Weights of a small GPT-style language model, trained from scratch on English Wikipedia: a variant of Muon for these matrices.
MLP neurons of a small language model. Each row is named by its layer, matrix (up: input weights) and neuron, and shows model dimensions 0-191. Each number is 128 + 24 x the weight over its row's rms, rounded and kept within 0 to 255. Numbers have three digits each.
Before each neuron's rows, "fires on" lists the tokens most often at its 100 highest values on Wikipedia text that the model never trained on.

fires on: "il", "ar", "ec", "b", "ed", "erv"
L14.up304:138174162153125111147091108124069137121137082130157114132113169126119108086130133113118131123123064117151147108182163097141117137110159103095145105105128153117163160121154134126115087136125161111133093118134167113126153121136089173130118090142136132123083162145148185167158079151138168122138145147141146134152165152094161120123145203107122115123097139138140157119100100134127147089165132163110118096143121113118140111110142115143127130121149058118130093118122129135101129133134141119123116131122139122184132142138120104144128144133107104137141124131189122107117066123137124126

fires on: "it", "l", "n", "ent", "k"
L13.up226:119132098119107112079113148173136125139114123110170161140155129102162177131091138080102134117097137167074092180148135086129124130147132122101076089138118122149166154199103156139121145155158106113178136132141152121156112131158133095134164101133122114169160178098120117153157092129090096145115137118140142155131098123126171119151120099134116113145137104115135114160161125133111122104121121143099093154117108116161093125094152097145097188152118125093126142154126121129125124141081060149130155120133135130127084116120133127131099130139116132130112116129135126119106145103131124133

fires on: "ing", "ect", "t", "c", "is", "e"
L10.up619:161131203128148177152123088136135123099134162155138166113119136111094094131103136129079102142204108105162091107126144161095147117098149141120104161098108116088118111111140129113138091146116117119098131107116129177117137138125144121126140125111153117152075150102106162143105163112135115111150122101164161154127125127164108147110123171103141152169164130111122142135118079102127138087139116146118142128115115100146144149099139135129168119122136148113178150116101118125124120083116132145124059147123097100152123105084101119148137122115131130146100158104121134145144138147144123191

fires on: "e", "ee", "ent", "eat", "t"
L8.up195:152112157088128136104102140128120138134153107096169145098106131131117143142110153106094119156158109094117131131094136150139106157133107113081153117124162138124137118100149105123096125084134129125136100061131136157125157093130149146088134134088103102158119134088122139125115140112161149154106141159084164134155151109139130154138126116126143139137162127119118117127145118087091151100135119147161187077051137117163095162136152114150141151158124135161138104133161097136135131122127118145142085163166090112150114100130124134144146166062123113162146139134169154140123150094152157103

fires on: " B", " T", " N", "B", " H", " R"
L14.up753:083147187091151150117124140149134113147114085156116140132054142089120145104094132133086123139162123109126106145155113151100123107136154134162120165157080133098158122124108101130136170103104145134132110098140127138112094060125101062133132139105151132094124094106146150146124134128113149095103163169161120129113139125143121103161090126100158123165100145144192148145136071102102143093132135100095129109116108136139115152113096129147136115138147129115138125104094135135081130143106140140142120165150113123146136141133114136176130108125106132132127158114151136093105082146098139153

fires on: "ib", "il", "id", "ar", "er", "as"
L12.up277:116122176178084167175150146180098134198118152117114149142083157124152146091103138138146098164156105082133130125126127123128159112106162154099113112133126120120148184152166119133113170128132153134134099125152116156114106110122122157149128095151110121156070092138119133091140129166154149122156083146104130138120127126119156084089160151105119105111083168104142135116112113120126108146130136133119155120123095181153097113128118143115126101095120148130098139125095114105130129125137159116147145143123139133143114121133154091159113144165128134194136132121106132138109088109099094153

fires on: "ing", "o", "es", "e", "t", "ep"
L8.up679:102131115099136141100148127135117100146095136099132121127117136086149084141142170174150146140142127131138068136136170135153179153114145146141113156088140124140126127130124135123138152111123089141166154142133154116112108079147138133083102155122111132118136176089118079146142140118125170089133104102127108117141107104181116119179163115121129122130078129096168083088088103059132138169127131160111142111156176102158130110132151120141116147138111136152123119132121125144151174095121129164101122157108111118168162129152120153121159128127125118127165127131138096141165103081123145138

fires on: " as", " years", " to", " of", "ore", "."
L13.up372:126134123127119121160122103146103163136135170077128114127129160136122106111135134072121150147082100124139132137148107091126137086107128108121179097151132111124139162144136159108135144122176119132122081134156114104139087084101093170126096135108168101168147087092134134121148090166142090136116113107092128149067117170167116116130140121132090100126088141103138137132107100107167114148130126096144136148091146117103143144112162071147093144114139124165144101131129136139124115140094098136156114138100128122105174136123091162119153153100101143132102153165120153108157155156127158134

fires on: "wn", "ague", " his", "===", "ity"
L5.up497:164104136149097102112068144140122144164126124141155076139136146129161133139131141067122120158126110132101159084149111151139138118143076098074133082090123149167121117103151124128132168125177113140138106116133144147157144163117169144093182127108137097093170088144116156153102132166104151139097148141138103099101110166119120127112171147159167138153129108110111109123127103142116136143133137120137123085109119154134144127096163121137122174120110135148122121143173134096088129099108147149127128107150161121150107100179136103138125105129099120121183108142147135111117166115130109154

fires on: "s", "re", "r", "n", " qu", "ort"
L13.up279:106149137067180131099188122189151116133076123129117144134141146124105108098117170115146100130169123113120146147117144113120118134144099094123135113113104113125148148074093137155132131172121167159115121122128126196140117120111147206122094160113099134092162084082139113129124119117153089146124138143155128116151119134125123110103134152135122142123147118117127142194120150103155083153131141126126126112127151148131118126133118115149144131159120077152152120122153161173155151117128114092132155119123095099154112135123092106175143122117099110105127074115105122122160143100133141119

fires on: "iv", "l", "re", "or", "il", "r"
L13.up533:089087126157173156123158154107127127148127143182134090112104123139088142113078142129155093114111150127174084121155125143116144156128118160130147077110128134140154107142174141164111130123127092132114152137139125132131137103106156120110128176133146173130116127152144165140130079150118113118150086184141138131140145122122145132145133117125182134153120141115103132111136106136128122104138106154144124086092135090139139129146117132123106121123114140047146149128080125119151158171161107171168132120091073115160111164152101131128108121113122108168124116135101124154098093127147103086

fires on: "m", "th", "ad", "g", "ch", "ess"
L8.up320:107159100123146131134109129098157113112127123155104087125122131121135114176098107090123157154170177130099108169126131116132090102158156103125101107113158113151160179108117119138142139152160096139116140148133108130157128148127138124136121143135105080098100071087154172153121145107115128147118102101141072176107118130104159177139139176104143105129096134078145073128145129085121165166132101113116133107113129093150120117106136123080151146138126137113132134137128124097119070096094117121149108120141117203115118137107167124101130146132132116109145137131140100126138097150120150113

fires on: "em", "m", "am"
L6.up3:072129160111128138099132135146142147115149136119164117137105131120113106117085134132156134119043113111101154128166141174116142127137143106141087094131154124098092098113115138144179129128136118097108131130119102113135125136139131121119102129153111171129131175104190137094121109094139146105129113170132096128137132130094110111196143149108129127128109139132150152148149129093106127101161154141109105160134125100183135159113179119160110133116151105102143119155207134112104121145123134093172184142097159140134132142068161126137137103147140123147126157115111116112109153116132122119

fires on: "on", "z", "a", "i", "e", "t"
L8.up742:120154129134139169159093143125138097117105162107133112150152138139160130089107093139103136134132116146130111149106148140146135151143145104145111159103127102089127156104167146098151120110132128091146160121110104143105110101117125164109106101084129169159173173088113102110114123146120174124153120140148112116120156112075138160192147064147124141158139131123124121127084132138113133157154162164153084164092125132141113118110106113112127159138166099176132161145130113101159140109130122111116132130119149163151143141114098108128158115147111113129154139097093152167175137055122141109

fires on: "b", "ack", "n", "-", " l", "l"
L13.up121:109116161115130153127127149171139141149125104133127145131137110150127125120091141118151149134177138113117141184119140108168105108157134115142125075136136114143134129165134126148087103084170096127139080179121088104149093116129092143127159142140115160147183133132138095130154066120089145117121136114165147129119140098132134167136117105108122133149107089152138137143183096116095114117144142092113169137119135108080116149122123112089134178121090161128138092140115113125126144151148125107182167153101166132114110086159162128108084151130120122142107158116167105149155109130099103131

fires on: "–", " to", "ater", "/", "ly", "ely"
L6.up182:130156045104111150136147135151144107137138130109096138128109131095115097132131082108120102106142164077130143131152104102099132134126097142131137111175084119153157170148133106137093122101137130147110121149096126121147162128113144110146144080106133155098157097133146141164160116123110144136125124107141123100121141143101137117125168174074090093143111151083123102134121088136111138140151127149151147134187142116089127098131104134143119128108115133125128160150114095138169115163117131144110131154156118175114132051108115152140186141099123128158159127158107147133137133156101175120

fires on: "h", " H", "it", "H", "eng", "igh"
L10.up376:114114143166151152147163082149118149150156134123146088098145188142147197142095141143115133111100128153120120132079113122139134099113127115106126119143136168100161155093101132125107117128102120139134111117135108127154143147100093123147135176124112123141128133144118181165146122147141099148133111085110137099133113125097129136203130137118116119131109153155133125107146120156119125128129126117133089144118082121142173139163125180189051147142138144088116115137149100144098120192102151169136106177137122119107132121105100100120107144128137097091139125122105150112138099121105143106

fires on: "i"
L6.up22:108115156120144096132149105124140113112125147176136126143163134142159079121114124119148125093134156098142123107172143069117138140148080165174159167107126190136172117129101137142160148037111134122121118176152158130155103161168106142110086164099120173159105128122149127096144110095151134122137124142152140143115132139093124136124095134132133110139159149118128129126125121110130108115106162159101101123109115118080147134109154163160147145135171132107141117123169146121137132165135132100132159125118139108092113124098128102147135116088095146152078107100128102169124127106148114112

fires on: "iv", "ep", " Ph", "ist", " p", "p"
L15.up401:114086145107098106116133107069142151168114112140159114147089151108100113091168099144121135070153121190121128130118151115119166094147132160128154160137094174109135068105114126120131089116140117104150175126152159148132125127109130105133151137141090103142143140138107113136067101097118110122124098150116107117139168131116155145131103074134119150150124123119152134135142148108138107106133128178083177128152157124152117145147172122134125075110080142104201109139129159140126097138090103138101157103143136130137133154126133143136106130106126161109152113140136121099147137135127122145

fires on: " of", " |", " years", "le", "ing", "ch"
L14.up16:095120152101148155150114149118121115086171139114101128135121169118128127104098145085148097137145129111181157147092109099179101080088187132129173141116127131101165144191157142143138142129098128134143152129141141126122105134092161120122121135086146115133102173105118142092152149179142135101127146098153112120109124126137139141153129111130136082101135149073129149114134105181145124128130149141161100104101120080129139131097145115142110139109133121098151107113135135117099143134130109136139146113166118106133099129155124085167151144077127109142105119166089155106142169154102136176

fires on: " Al", "é", "ober", "om", "al", "ex"
L6.up574:084105122128107115145095091121112128145156129150118125159077108150124135117125164135138089159104109135146144109117086190137133043127149098097113093142153109138144130113140097129142120127171131135144104095114122195124125143126131143143082139113088098097124144128104163119079123175120110172131138090195122132108141183138113124150105129118161133130100135177171136099062119133132110139141133115105093108115107133146147138147168111132118122125108116158148095110153093103129124119157104119114175142105149136139177108111135119168134120131145131116119122108119128132164135124135121136

fires on: " O", "u", "i", "O", "ar", "ear"
L6.up39:147118126121134125152165129134122116130111176105095118144116124165109086128139115138084169126146144097105144167141149099143128165153132105109112112114104106123119140101084141075151128136123146155103115095134119124170120126158107110109109178106116143123133128150140100107137139107164134142116154109182065107119146127117128074115132154147121144179113157104132103116120089074116162133167172141097146110108110130125145124109139100119115132141138086156117162087085128135116109157191144092078144125152122084129113123128082145109128114104153121172144133127125183110136130142162148148

fires on: " |", "l", "ame", "e", "h", "ri"
L6.up476:111106163132140135158116118098151152099120165067112090121145113127147108144134177113138120137115103073153156209120113105142102130147156119140158143159114124120145165141117127114142110129139089124095117130158129153142101164096126109129156141108108114139153111116164138115140135145070109146150117135153130147130136079173124122181159108146097127134107095051122119114137139112096092142138106137119151120152166150119129124140132154099129101177148170130159109133146129103103130109110127119119153137086152112114140121106100120133171108099159123112114138128076152173102128083157109140

fires on: "ed", "ar", "id", "es", "e", "ad"
L6.up587:098140146127122119122072098151148114142143151133139131200186138142119100104154115133122126138117085140123180122141138107125145062102099138134144132145129117128140058113132111132151123083133163125139115152090148120154117111109134149097126166099138160094127182141120176099129126107116117109141113128156123097135129171114123130127119156105124141136128106111088141100108121079109118150140110110113145135135127098146145107118110164143132147096152115134127156137127143128111063149140141124099111152132153114140093131138101121178119141101103093102129152163181128139115067103176137078

fires on: "ol", " Part", " part", " pol", "m"
L6.up44:105127136102133148137123104149123099132159119146129115169132112106110102134102121102079088108084139145127206142127093123104097156151122159088156105141166115137115131127135138143127148121112115127074097115193145151114138132135152127135108155099124115132165146126119148115079120128147144124100117125152127086111073054120144154118083155097150089135124109154128198202113118118126111126139076158142127124125117111154132150111117110150123140156133142115152108117153096130127133131142161097125158149146127148106131143107164149168119090121126131150096150124131122157160123158146111103

fires on: "r", "own", "ip", "is", "n", "uch"
L7.up468:127110119127076090156139142125115121145129113137109148120100138074152192125120123106132113124105147144141145142121119119107149155133162140128112149136134128163170113111126133140112134138125110111147143118154109138098116113138102098155194176136132173127106128129129126131122153125109123109151120165136109202095131077148110136130119183120114151118086119150166092139141125111120083065140152098103108103072116117172139152136134136082129097177140143113149107143163076088165155138106095111177138135119106142114134155140123128104125076147134107157134124132152153134128105141100100118

fires on: " ", "–", "ary", " and", ",", "t"
L8.up492:112149111104134132157144130129110122119121139100133144155099160113089122110158149113107159080084137087138144114070132148118137125091119157098104154147135107168144197150173120140159150171137061120121136139124096103156132112126133156104122131138101116132135140148098120142120099130175128096144134144118137117123145162171118137135085152127127103129121118139119135107132110115086086130120111142083095128144120129129091131106116148157138115130147116088114123162161130153113176136139118130141149102131116117140149128079134127135158061082111142126113190131157115134174157094074129165

fires on: "ol", " pol", " elect", " ag", " com", "um"
L7.up116:091116109134151098150144126148092122149113137142098130161139128148101127147171136097079117098117098168138153095139098138110092125119131149093126118128140117121160139117099102136135140041139116121108115107164143141153137146094086145135113164135119104080127164136124100149164140130132159144139136094142122090127126131108126149131124114126091081137112129143114133165120100127136128163161080140151126125165174113182118117085111135136138139140131111145120154137115128109097135071173120117096124144164137080081101156086146119134134165125092128107152086168141137116143079145115143160

fires on: " from", "Y", "ort", " Y", " y"
L3.up635:110140104156124133133099155116124135100134117136112117122129107102107145114159122135135145099183094158097116127142148089132132150132111118166092096131140126147151168131123159119181119114125145136134103108089127215101144143117124101113082165142120112124104140153086070106130143086171127105116118102135156161094088125088131076146152114160141116121100141188122061138126121067125150135142120141153125170111136116145093127121137109110133146171110134110137087123136119146102139139123133155129119119138142162144111109149116160135101114143129100109157121127125116136142132189159171151

fires on: "i", " pl", "ver", " E", "u"
L15.up244:154127074118181113144097108121131120123123099121115103133111120109150096133134111154133143127136125134095162138115166124136096151121170168131127152149115154139146115097082093119106147123132115090079148130135127151109130104148077128119116153127126109127103125195147167071132167156117092171134144073197111113133144151126080120131149186139155159136137116151151084099154096126137134154116127110100148096137139157135135139119152111120098117149125142132115178159141101088181130125163121135129140145114121134126120134114112111146107132148087174178088101133133136105133150120137134108

fires on: "–", "/"
L4.up40:107125162113143080096121131134141107128083134141136091118175132127106131171130101115072130178102145153123128079118134125148145156108119134109122104151130097107179105164110123128089043131135136107156103135127136107101138106095121128113113171155132130105125124104127119109095154125100088144151138128134140117109117126157106151106168148121119168162112124167125142094105107090122084167124062132119176138137092112127108173127120150171127130154099143140077123154092126168112157134144128134124142167145098101108132115116112150124106133150146127120165116147164119097124153132147108129

fires on: "iv", "ight", "h", "oin", "ult", "ry"
L8.up11:120116143110153105110090134125124108088119116115115119130150096131142167113144110124123143140102139131121143063139106155095127167120126131130177113079136158142088116072151141143110148116143158186122120127120098080143158134109141120106125108137090148126129115127144142147131140135116118146089151173149102119139123098103126116145126069133145163156193093125163130141130147089115161162139098123182132154106141120110106096157125168125114137091137104118121102112122110134169135139096091123121129144144134153099097150140113101170172177077139126135170099128165093158116123109125148154

fires on: "a", "e", " ", "ed", "y"
L14.up517:138126126142110100124092117142136112145098133152125144102162127189161124154170129145064124158145128161123107100103165093108145164141095136112126143087124132136105131149130115125136143155183105065142183116118147124110177165111140137138075133126119144066140117103129108109166109107122146135079086096124117095120126094138119145129136080149121142116151169126136155071133129099136135133079116138095111131137138095144120157110129121151115159102160106125132142171118144103161127093151114113151120140087128155136135126106125129129123133101146130103149112108139162081159157128154142087

fires on: " H", "H", " Y", "h", "ort"
L8.up766:089180089112164173115107097136122145129120098118140124157160136141120134090108141126091117087159083136118132124155141155153126104146108135107134135131159124108132204151125181102159124123147159115163080126070083159107145167103125114111118155111116101112103115122101131106143184128131136140145128092128131152112113119154102107161121130158104135136123148099147144113122144089141084158134099140109135159119119119123137109118125130148086139100140107112133125075125123138146094183152129156147134176156155094088090099111100161126121140144137119070151117102123118152135129106141136110

fires on: "ad", "on", "s", "em", "am", "il"
L6.up597:096115143125149184112149138137131135121156141140120132139133123130115057095106146128107122118134146089140158160122145150142122161101145132131121123172147112140118073123163106100140163131145123124092141162141164140113078115075097163112117131134093143132132101149142157120153137152135123148160102152132108121116158060100132115142103153113073165121151127169145145142153144134111137037126123113094094145144152111121139123134166116119124091127130153105119122147165147163142138123104178129153122117144143131186150117113097143084079088156142143112124124125117138130152109104096140141

fires on: " (", "ific", " bec", "20", " and", " were"
L4.up339:140128127099119131085125159158150109064156169110139123114107190108097122107115050116171093142084091144142141119153118145129148140129140158131127145151179131108148095133132153166137128127127148150145152118124119107164088135116126141132118120147121086113116140132094113127114122130103095131113152123153119162117130126130119099175164104122126146120104121119133100156143122141165087157094116097129157159152146153102140130109138139116104188152145123140055134108120098096100125107116130109135139131197128133136097105143193145131162095103127145156094136112141143127118100142128154149

fires on: "ace", "ide", "/"
L4.up432:117091176085116118152155132129121109104136158115128087159130097157116107136060117126155106135136165151140097122122151156157154172148160112148054139169118105130117121103111142163103129154116107116146136139123128134106153134130111105116097150124134152134140112173161099129106123100124103133152150113140150138133104114127151162092109135111164121118114176173144117129095139154109088141118104106107151124104081107112113152108132171165145092111170142128118129136102166145098121124154115157128133164175097151097101114111140103102140149134113123085152100175172132122132129144174099148

fires on: "p", "h", "w", "j", "m"
L7.up130:131102129128146126105134119112148131132123126095072147129109152089174126125096133137150183094102148100168136118128090161130150142129069108147119131125172089141132136127143131143152112112117117094118133126109112113102134108103108128134169086132190135135128184113115104123156122114128095135124098126113094180145124175135088139116132105129104149129138126090148146101160131114101105128127147162127158053114153135137120135155150120125142123131158132157116171135143142165107179157125105110129151125157117141097102106075130087077133172111167097143139133104105084112131130095152130127

fires on: " |", ";"
L4.up203:127115133130169131125123114134184093125150135159153146112137165116170095117145124135104114120108121136136126164088103156134110123091131138139097087126143132135152095155115135105180125177152133126075134100085104107105125132123088138110147118123115129087151114121100083077132095144116165162151149123100119134151107097139145119157136161179114115095141110076130139093103129082099120179125138133041134156137147158113136080131162148116141153145135123121140156181134091130118144137153148125125102137134155148094149090121108124129151116123123138127124167129122150158096134143113161117

fires on: "ec", "re", "ou", "ear", "ain", "ens"
L6.up548:118126142133101098106130170130107124151098139113129102111133157136147142117138128099139127139171086109136146136165101124184091053117106135117109108055162146141120137113153132153126175154114184126189139114123119124132149121160168116108100098137166099072123127112133117167110117103121098138130134111159167140146132145104164101126161161085127158120129146165136124136164140096121100104146122162134096113163135093114121126143111159145095115138141077096124139136120147151126139149148105117140096162137145106094065144146135136144115128106130116116134152165160120108121097127101152126

fires on: "20", " includ", "–", "duc", ","
L4.up680:150110147113152094167127113114117100128141128135112102149157113122130167194130103136128106162152150116160119111151153126117132149139141114086151122130123096068134106126113155167118089076119143140109104097118159109149119122116143126104087188123094150159147125159132096112177127093129149153115106129180145141135137069125129132130116126088147140148142127135125100156084101123127085138136092158136145118148100084122118181088111151133128104194092106133151120115103115157129148176117171117114131166107130121155119131117148112108146126153116164109146125154113134167118127123158087122

fires on: " in", "ess", " to", "ater", "ost", "k"
L4.up84:155154116159119133152142131159094118137164121104112159083141108113135124162153154134115123155108156088113123160120111069104093175121115175135100117171168137130137156132132122107134117123097083120152161146105130128154105110096107111123120146132099136139113124139178140142104071153147115144122101129139176141110116141111153111161103077094082122113128165112168082157118151147147138150133111110101150105165147148126118130162106141117130147118161103140135170130140141136122117123132125146120139157160152145141100085109122161106128148091050132152158087163094165146119110117118131109

fires on: "ed", "ced", "ade", "a", "ated", "et"
L10.up716:140139138129119121126116074130116147118100119100143163094160136144080158167132134089134117156152146104152140132121141105097098157116112156159141112098123130144145123120128124126079141103120151120179123140117112099095180119133106169097108135133139117125139162119107116136151129133091141120117119114145158107136203092132153134120120131137138177143148182126149127120155099108102123131124126116153103109120083141127135182159121107150072121120113150082126132144099075102178107102136120118140141141101120219095125120108133143125069127126140140092155171130114117165115126129130111143

fires on: "i", "um", "-", " |\n", " ", " |"
L5.up317:123086137088128120144101130115132130105107132161135117134118109139148123131078140131168115134093122165113106150138125143119201136155144144088124153120111105134136147129145114145152131102109101087106128140129170102137092123125089137133120175085080099126140128157151131122134123109142158130117120139114131149120138099141110165153112138140137135153134122157166089155107121079108115090096130111145162148148077133074161138101159123162123130142147176153125160166119140098055107132179134105101154141143176118113074165114132106134149091107093140120079153117129133123128148137096125141

fires on: "er", "ver", "r", "l", "t", " of"
L8.up135:147146122132138145117094115132151118162122114132140045129070153128131121142154127159157109104138180107133095148141111166128132159139115137123136119109168178088121134150141099161102143147130111142122139144142121136139108113117135096132120113157152146130165097146147092126123089142118141119094142179144154138070134110140144142086152190131131126103105122073099096099146133109135100116157118150130112165136171111168126125162123175144105138159137156110085138109131135143160150095165118119134145091139136127118128101162124070151118123126124090131132136137128081130161122102120070136

fires on: ",", " |", ";", " (", " where", " "
L5.up573:123124113151098116125087121128134114164154117117123125165127155102157144111163126123122121129084158102159107164102135128157116103109151114085139120118141106146123107211152159097136133119122114082105104143117121093103164118119125191099108119130155120134114109143096093129118116146153153137138104120092136120139102091165165163135134136139103083151141117087133152177126101125105095109161164172069131161119143116163119120118101137137134129169109103088130163153161127116120164153139130148175121119082141121075160103097097126133130153108133135119153146113133123179139137117147142124

fires on: " R", " pl", "ri", " Pl", "ly"
L14.up464:122170148148144088109134122093135108150099136126105109145127107121122078110150095157137103143117135120128103132162111135154079126162142131150114109156094144103084131129120132160161153148138104114138141142096140124100128135140107100092126141166099135121094117147156109099100136109130121117076133183148091142112121139089141127098153102134124142100136140106109158110154086106133165116110140120128134180149182137151146139134136123115133124112050165138180163104143148113119127155081090130150133170091116122127104151117130128145093127111097174110169145132144161134174187125145143134

fires on: "i", "in", "ame"
L6.up486:118137140118093115173114126119118134115101148168101118119181103175122091127157108082152151096103106149146120138165136103143132155122096126140126113134109150086086134105153145120103101108149200182112118133163153128128091165150128143134096155090115137136123157117134108104118132135144076114113097127146107181127090106102108116119150122129125090138137121127155142109103128115149084113144111172135158138106168118152132115097102146158147127139173130126129146104147082061128136126162124131117136156125119143132121171139166130147111104150112101161075164123107101108127161101149118143

fires on: " of", "-", "i", "t", "h", "ess"
L7.up371:126156118098204123111120132149133084103113116097145134150148153153164113164114143137155116132093169120124057124164164149088153126157120141160142152154100122082105128140113137123064152090118129086118125081154151171153081133102115131120107160071142160154103083140146109085136131102152132134145106101139110168138125135104128107165148126107133135137119130096167138103129145109109112149135170134117103122127110136125146136148159142117125141107170108126131145109109167142098182147132123101132102098122163131161102126153133124125141097140126119122140143143151165154120103112102143158

fires on: " bec", "20", ",", "old", " was"
L4.up243:109106115093159138125137128141140105085150168130142143129153151128115165139127090120176108051089102115125176103146118129100119180077102143129138169122152143110112123117112112129122117149183114113133150150105139111121123134126135150094125150112137078131160142140117114134115124127088127077130115157179129127130125146140114101174169115116091165140052146125104115150114098111133075130155102121110127145157096132134160092115149137139123140126079135140116141142158111146119115141135137120134141151192158142165105124129131088126159113084161110108089098118099138103137117134117132137

fires on: "ed", "s", "r", "qu", "st"
L8.up292:106101125123159135129112153091149144147119111161176113138126089102100074143135125151162111148159122120134131138131106122126112108102127145103155097073143138147136148125117084154125135177139135171160112104154117133146096105108133147101137147105133119122083095135142140168115158089096153120140131172181117088172169120148123135146128167129103156146121124107135120165111173113097076138119075117130135103100155114187101120115098127127163136140168099126193132113112134142132113147138113089134151154137117090137163150084114123156134095146126148116159084147122110123138129122135130105

fires on: "k", "ic", "b", "-", "le", "ess"
L8.up257:151194156109130122130151154091158136154113096181169138144152137109120145123096090162128101152145115097114118165126085097159120153116154164158151139131115127189141142146157110111115110105164098165116097156138110096097088115143123163114140155165118197128137172129123109161165127103118149121127137154086142149104144117145136132177113090108121085112126149109128137139148130164099116109167124147120115141117144135092123098158114111128125130108103146122116127103148122114116111178126123119128147148117094115098107093069156111120128155134145139145133120117157091081116114117124116091

fires on: "ed", "t", "g", "os", "n", "b"
L7.up289:128160110107147150165127091121145131144155128127112114115096116123115136105093156140159153113124093107112138147111143172113125090120159136101120103086151096145081086174095122143124131123146103112171118135114153128135103154101100143104157136080079149089154147159125115166154100107143098125132130133136121145116136118166113130107165115132122113136161109125112166138155122156130109080100106124096158097148079106111135135101140123163112139123155129146165112124170123113101145167105187131063183152120137136095144132092098102139094143091130136164098144096161136144112139116105111123

fires on: "h", "l", "he", "w"
L7.up429:112113140129119128147138114107110112168119116107046087136110129093132106162132146106134134115073109102123149127123080147108128095083152160130125118118149137088121190142117166135123114123119113129101138129163139098069087192070115139120146149121150143114135142123116127114102156127087122117136111165097128127134209137109114131160124105107138119131125140103144123147106169137100105182168162145100129104115146146139104139125131107097146105131111133123126111129128126161093167168151124124142151142139114133110122102107156168154191147158141113144143104126127111121121104142154100142

fires on: "ation", "ings", "ames", "ins", "es", "ations"
L3.up84:145125137137186168117110156128144127105121125153096117171154165114175090110129132150089119114157135146135135144151160140143114145108124138101141104106158116097153138069131146137148135091145121190138188109102107123139179106145173118141118097140093090108125124097156129103164122124143121142124118146097104119126108103132121139147148133104150172149130138125113120130122117138126175115117130138084157117136162114127084157133085121142167122102106067163107117092111108135134143127140130119101074158126133132125127125136117089148123101134170139164115143112072116162165121133121185160

fires on: "ri", "ed", "op", "r", "h", "ry"
L13.up690:098091157137114077128098131128110114141152112128105131128129138134120128125111148162144135132107133151108174124081134131119142173157160140129129073142143114117148144145129116145124156101141153154140142126143104120099159119142134086145105120127078190120107086113194153113125165124140156141129118153121105125062127128104121094173124140143149134137167089133116151093160119141136176126098098103178157137177143129106135070123147131124110111109097128127099090149144115119131128127148133133119154141159127134163086101154098120113143167098142129107126166095153103084089152108136104166

fires on: "ins", "ampions", "ations", "ers", "res", "ters"
L5.up345:119139119147149141117135162092100120161122147148136142180191175111123140087101088174101143150110142117142111133126105151122116146121141117143135111102116127087144162110111185129137096088154111130097108098140087121153126147145130117121123107137082078132151159068109131093157137126117145144098114164182149142095081136130142119111126103119159144141154169119164124115125123148143174126117150141143138100148114120129111182155091177164120172097112161166131142110146092092130120148131112119086125130120141128120089128128128134139145126133080138140156091125121127101110118092127166123

fires on: "\"", "==\n", " de", "ime", "qu", " qu"
L4.up755:171149111150134134101117127167105128123070160127096125153120161116095128115120147154165125144151101142136139134099149123112132134124116103120067138126106138146147092141186119168092139106122157162152150167125144173129163143147126110142099115139130138098091099121142136142153149095121119200115128130153164137135104124174136095143114099112119119170125079116085129111112130105127108142109110115139132105152141127117108127118110137101094145122126113094145100123106104113178134122137102118127120104111143166097154149121107094156194115096101094156149115095129090116122179088147085113

fires on: " qu", " tr", " Q", "Q", "ampions", "qu"
L5.up80:081132121154136135067120143141094127133094119154124147150128133099149136129164107119173132149160161149097113134132163081097076129176152097097118160106115132107108119122091158158103110123122161179138149145149181168162170106160134133129127206146110131148123110098132153131169123121113142130107149113097121140130124097182142145129115121114136085122149097114149150160108135145141101123160107135104124111120159131105140172125103095126159134106133100118152137099129135117121126132147069166117132121090130155128121154127129085125148084159116115154120109101103135104112139115113096096